MLP neurons of a small language model. Each row is named by its layer, matrix (up: input weights) and neuron, and shows model dimensions 464-655. Each number is 500 + 25 x the weight over its row's rms, rounded and kept within 0 to 999. Numbers have three digits each.
Before each neuron's rows, "fires on" lists the tokens most often at its 100 highest values on Wikipedia text that the model never trained on.

fires on: " and", " who", " or", " that", " which", " an"
L3.up2762:481541502481484497502474473479521504514489487521498535496508447502522482538515516536480539496486476523480479468479487461501494441503479530492470507504502529507475512522492520481491521496512527529506520483470471508463507512496495476479450498484464531511467474494510560530516496502475531549550518505516569518508453476514515501467503496492515497535506500513533534511503413465478470504464500517497534508509461500443505463503529493492580486518469464523526537496493507510507465498501515520496460490518495482531494536471474539486475508509485498512490498474494547470500468513541454571

fires on: " the", " in", " |", " for", " to", " this"
L3.up725:552487495497525503539485513542487525523471489444510481538541482505505545497508537488493505516507534472497477492538501476441506522518496445450483535484489477525499507566485465468478480518497484516497514510488514520535546498509492493472530499528505507457530464527536469520495538481516555528492512514519516496500541541506497508471491456473496461488528480519459505484476458559476493502480496520466453500491527514529479455466492529474464513500465508494462547497491500506470487532502510526487511467506477511526524520537493481491520494504496543480497478500447492510489502475476501512

fires on: " and", ",", " two", " of", " between", " its"
L3.up892:465493483485486475537479510518511488471510491531539458482502478489518523486513470490461474449537530475481492462495545489524463495534483510533527480503500491510503533536460501495476498499485449534488538493471522502494506483513477481517504520471517497488522439482505559439522494530546523526516465457537515536486517505493521453523488527512487482527507503490520500482522499474481491551455504474481482522527527473517517488469471480513514509488516491496529527501512546507515463508518496556445505503494524486500481562506481514504520497501525562538528499528482556486445518501504470519

fires on: " |", ";", "\n"
L3.up1230:486506528467513554495487500477499497498524475485492490515485505515523474473517501476518501526536486461478549464525506529480522510449530518466544483533528493465458467555510512491462448476522482445479527513507469472521487516503499451498547501499466476473522499500530555526472523536549549526517525484489500531469502538530492507461478536528480498478494520478533476474495502506466518479504501498520498536530473502479525468500502485530493471486493486468534470472517489486491525519497510479535482541531575506463507500481457486499502483518540484507485479535523527490439461506496540515

fires on: " as", " for", " of", " to", "As", " over"
L3.up952:499524476487477476478480501489439465518495491499544490476455491510519522525461480522509504493529484504498480510512492477522528554487472483502441546461498489532510527544492491498505504518484474540526522493493499508542477504544512512510492480505499525494462431490466508533550490538504485462494541540513455487479479520449505472474508476487480517498504503521504451476542481499482517540505531546510489437488526503511507483485485492506501485517497472522519518452516521537557497523510520507490461493517485492497512481494443464525499485506519564456524505479457504423491495467490512510

fires on: " |", "\n", "|", " to", " of", " 43"
L3.up615:502515499482508456503512488467511457537516524497490487512460511490544505562498518526456516502468477512519509508490544494508495497517537531513538490501499514540538510520510512521475482519503516474525536498489507498544495468489505501507459530502509526502490495485470468462497517513486513532484484473489457524525492503490518501496539484532519540463489497504505498535518513468530487506457509479464487427503508503515467495520527508520447513525514489509510490505527494505491460507511532510475476492476505508486480485547476485481510535519475534468452499483508499470496517449439476495

fires on: " and", " as", " the", ":"
L3.up903:473498543491493452487496467503503509479501510521499497507487448493486462490510523488481488501502503484484517452472478458532476492470462448494505501475447513484503484524463515475514517506491533503513520492500464513467503473485514521495473553519478471455463507480515476495494488471477488448484483491535478540500544509526522523560535503495477512535517509515485500486467488494479484469480480505499478512502483487488514460512488521506479527458462482464500498535523535515483530516534478474476518507472514480484435511531508489474500498510521535491492506514528489494498502508495480507

fires on: " the", " of", " was", " is"
L3.up2218:535532488534501483514514466527507514485509461531494495453497531485495535462528492460521475512509469479512465491499500548444520495523469526522498538515463520504468533538517517493546484495472475487491517487539486502487471461526487514495538518463515492519480501492496500538509483511507445458479502498522524526502530478502499526528487549474428504469502490547494476526487448561511542496474501514472493510487548499494526494463470465521508558535446515548528501508506487522451510480481520516493501478438483496479539487533468505459531499510472507504509464487532499512503505501484453514

fires on: " on", " years", " age", " end", " 50"
L3.up2760:505476493513493494502481447494518488502524485541491483481479463497517476481489489487534478478503487511474504492547528483504483461466503477507479464481506506506486528505533469508519480478495551504518472440508499502460519483524498552491534543516513550492539520537502472531515419458519486508508476501482509542447511505498534526507500503480512476537534483474537490500524472482506537500500536486493487506518551493494495473487506475489509511511451480539478546506454530510478501507511541477538561455485476449567482491458493528495513496499523505478555484482474532489443536480509528534

fires on: " to", " of"
L3.up1249:490504535480513526518510551520477485512489508514511484484505486470528535477523513493520480506501509479464520520498515498533497509535494528541487556488452479525518460501490511508515496528532499512516527443533473505483457527532478471487501500470525508465513492472464492483472500460512470480501483457511513513477513493517496485475517525505504489510487449524500492510451536504517501479460498454509476482540589463506484506518462519499482493576468478517491496523541494530502499473529495526488501521492535479474486483519461538456514479554567496502504510496529528544472487484493479505

fires on: " to", " where", " which", "a", "'", " for"
L3.up836:489529470477551490512519508461479495508471502513518501524486488526471485470474499465530464463503555537536531480525493516509463488448475500486497523518513464514472522516536500485548502485514500473521512502502511464495488481449503501492498506529496469489498548468472486498512495438498487527478429548494538490486498515557497486493503471501503484517569522516502496491481487491503455497510512498512492525471489530480489460505492538489475484524569498546488493512505474504466537496503518490487504573497508464490491506520511492473532511521459496479470492565502520473433508525500528520

fires on: " the", " to", " for", " by"
L3.up2019:474464531515479503516534487506494528492565476485473487514536474557535480437517513467461480493510497452513470526552508494535503517457474499544484528487529506494504452544495458507484487541500484501496514453494524507462507505495461486520517497506472494493451549497510489556488491513515477485548517485527495507524499517518514468488474490450499482460483511532493532540547491510477467543514520495499512447507484467526483512487495501505494516491552520495482466504478465508507496498508487517488520500484503518465493550492481489538494521503522515503540521447526480495521500508514489504

fires on: " would", " Votes", " will", " who", " which", " to"
L3.up1671:474483509558527494506518520478479481496532472517501481473541525493531498477527500517502473493513539479483510459485516515497498504514559450514520538515432464482521476479499497484476517531505517511476467511486493520497505473482486512476477549471520525525506495503490500519502507473504485536469518499540509507483545493527485496502505483507503520509425490540473504488434478473545552512512528528553502505542472492497516511517504519488460493549485476497482540510519529529493488469511523490473524493500501469534466536496485494466505529520490490480541469518518459452494485507471483489

fires on: " of", " in", " on", " known"
L3.up45:495496534506492535507485547518495523496487491510532506478488506447527487503513488474545545525506482503491447507508528460513507489521484477499491507516475456497510488464462491485490499471510497509528463518486518519449544516502482480477505506465470484503543466490485517511514503513473480518497501532471496520502531480490507488518498482485508524471497467464502489529526477510544518464488476467523534456490547459523513535540464512475514441496453473517505488463495497522511498486449481516502518496535468560447512478510504509530519516481553525499514485513514513504486464471511526482

fires on: " of", " the"
L3.up1201:517504494507486522522475480501459516475482498528508485445484509504508514463478519521545506522453488502555512507510473500491502499516503547474455524491520484500521499468517474486460493488498493497495512520508463484498507514504525511494503501549467521526500476480506499506483511530500477462499513459511493495493506494518524485533517523510495520498552491497465497516466467437491513540441498505535490500509502527461470502464538539508504521483535470503526458523486473523505512524523493506511485485510483495487473493525477511497513556464486509564451478503498522529487479502484516516

fires on: " This", " that", "\"", " this", " for", " which"
L3.up1312:485527481465523514490535472505523454468462516478532496525495497459428531487467529532509530499526526471470542524488507487501517512527493501531527515465483467475531519490504498495530484517482477471519489446524498511529527501537515504474486472470514504539513519476499492512536490467531503498493477529470477496462471517518461489518505460514465515440511516553495504515513455512479478477476539468525517554496518534514482511473534484438516505521560469446491484499462514532466526574429511485519488452502508503503481541567503482455532526500422535521465514547474464481528512510533462524

fires on: " and", " or", " as", " both", " even", " to"
L3.up1128:523499520484508478472491493504500499499529457493508514497526496524514480531455507469485514519505540455464504500475487481554536495489489461468498471482465527503502519504537477511462490507493470475516502516465518508480501475503520486528507517486509451549493570495505534479520485467477463470430483477504492520480478531500485524464505498490470518493494497517519549498497508503504492520531550483487510476482516497487495516494478444479534488525535442500498498466515500498437501504491503518483551463495517509465508517499529475515484538528480542519475451492474477534505501510524482493

fires on: " and", " made", " makes", " as", " that"
L3.up1313:479504494485525485461577495486521513504488526526512483503498517499477475520489497467522540517489544523490527495506502525511458503506475522439500540473511498521496445447472494502502504540453520490507480484518493510462537443524522493565490479490474449433561556493580525489447502488495475583491507507509474489493496513537451475502527484480503593501517535497505496511499523502472512480512523500507513467496460542514484513506537486472497473493475495465529532517514499523486488491489508565475461483518483504507474552534515535547514498493517539530509468514491489519506498497539461470

fires on: " and"
L3.up682:514478545479484520460470471501483528541502473483488529453485508466476503513467504446527523531490527504523517499512478471472468531498506494474479530460544494531515498506459490495468490461465546479465510469496529478493481516525487493471451483503537522474463497485507449481488490496479511471466506545515476473531525496500553512518477486534527485535517492490482523522522502529490521455528484508586475544522511506483510524555460475500559486467519471486492510513538499517496554534527501497540480453523459476475479504495476531506499500486525515474528489495462512532474542516500484503

fires on: " as", " and", " of", " by"
L3.up1530:489455502529529504544448483484465493493469505518435515482523486504522481476513516503492520451490522490519481451490495476488477510504469516472487491486470455529513490479524489529500499480506505512455538433479451499459482452470527496469448499533504508512508493470514521517509504513518461495536483506502519513516560527461481496520486480533518434514477462492503513467485481482511537502475506455533507540466495480453514535495474475503518512502536499516515496509496503448499493500473489534518480509503481530467506466480496499465479501486569538514536459465522531551507493504477526520

fires on: " |", " ", " —"
L3.up1437:464430490476524511484474501478500503483483492478500473510503520511499551497518523548502536521558489454500503452478498514506485496513472509507536485530510523508526469515443472541471543493479490521509543505424474502500545508498509442469495476480525550519479500498519506476515513467506475504500528518504461476481472502499516520529469487495499495484482498463506508481471505506501494528483525539501495505514489493468478506482498502515544515449543480507494507475469513492494461507518505508548509487504497488514521547506510497467531460527458529499488515508563493502496547491528545493

fires on: " |", " of"
L3.up470:452511487511487497483450525460475526487551526469487488494489525492485510518550520498505546497512507520470506495503503562533504491565504516469477519505478510494516495462489471494504490439514490492496509488469494510544531514485486473449536512509474472503482476487463545552500514472510501508465524480468484509488499536493500478549517541566491509483498546470494465514516504487501486505491491503521479501507459479485490491464500464478538513448516540488504488497469474488532489493528505498498518495493507497507500493518470488567517467478518459523493481509488524491496512507474457473

fires on: " Party", " and", " d'", " League", "\"", " (Note:"
L3.up708:529515566532456486462513507521500546500528538464524448496484513477531527506457466508555527484467463522547543490479483481544491489500492511489491494547457495490490456499497516463483524520491523533528508501507519521489489515494490502486487466576512503470492542471505458505524507495493502532502509499499497485519497526488458542513489521547556497501501497492542513539533518515491531429498499495507520492461504520496525524496497499462514551467485541503504530514512515488466499467511535497502510528492483486498481493568506529451508498501507518546492512516521493519503507500528485517

fires on: " for", " by", "-b"
L3.up767:488493487511473518524502524503496498506512512492476553504441497492502533476470517518489487529504497487492534555510497504490493508514526518479524486505534480487522509508483499490506454537489516503537481499488526501454495486466471506506527485480505473474460454521500470515528506500461433479529562502503561475530510489488472487532474512473482471482540453477462516505477494507492491498499503519489457458441533467497468511494504490479495503488493526464446470495481494518496508503490499512506526489547527505517523519443543462535515532475542512467522489492538487492497536501473530521

fires on: " for", " in", " Home", " to", " Away"
L3.up1552:534532513550479486492467488480530492543476512498479526519525496531524482498509536499510453472523521498494483500505519525476450489495469473525463496476502484438497513463486497498472502512497487493488486460532535521522487517532462484482524475486551479473484476461482438460463505533539467492525487455529486512537485484518559510503501492479482482519458492503519480501526554508505464516514447480512510492486510472462472471517528483487474503477499495499517454536492508542545459541482497496476449535547532469507427498468498519507548493504493498474509509477537500461500530473505457517

fires on: " and", " like", " what", " or"
L3.up2243:492486490509527531486513464476528492514511494499495508507494502489506506517506487517504563528519525537483483487510494540525500531541471460429528514486496483451460449468499467471516554506471507519536475510490450515470458489507511527503515517468428492507486482481456534522503512524477504488554532510527496533480515479502477483516532493475492526501474487501539507492525508504498499556521514460525515549530503532484478497527541513506533510519474499506515472497464573511482509459522524495479515473491483508487449506501503493496481522461505511525459516525483492517503480491512462506

fires on: " by", " and", ".", " or", " while", " as"
L3.up291:491526493500539496500522513463522500498505460532449496510467502470514532447514497474490513475526492448483447531494521494484521487536440503502509474513510500499518475500470502517466510500471550518477501498515480486517547513477495461504478547516504539523543480505470475547500508531516516490455492501513492494516513494486516482505519497494507485545485474474470507479535471548444505482539532479483476486496525478487509540517502506509533495503510472499508494485529456515502490519496513460530498559525493476466468511492497486549493518502491516505523553502519512496509534503516476491

fires on: " to", " of", " he", "="
L3.up2695:492507499534497517475475563446507490460539526526508492496545493484515538471503529545498564474506526501451471467449492458488484501562499496501515529498545509553531519530500489498438537517535491524480503470481463494526479511465509466471507540530501529507447509478531530538486523477468533517483478472450516449480507507501475529491502487494486457518451513499520469461573500539490498494509475481545481511521525490489536467538479538505505508511515536507527476491511485514502513447461479500499446508437512493503473482497561495522492494543525497502491484500517527442480532511505471493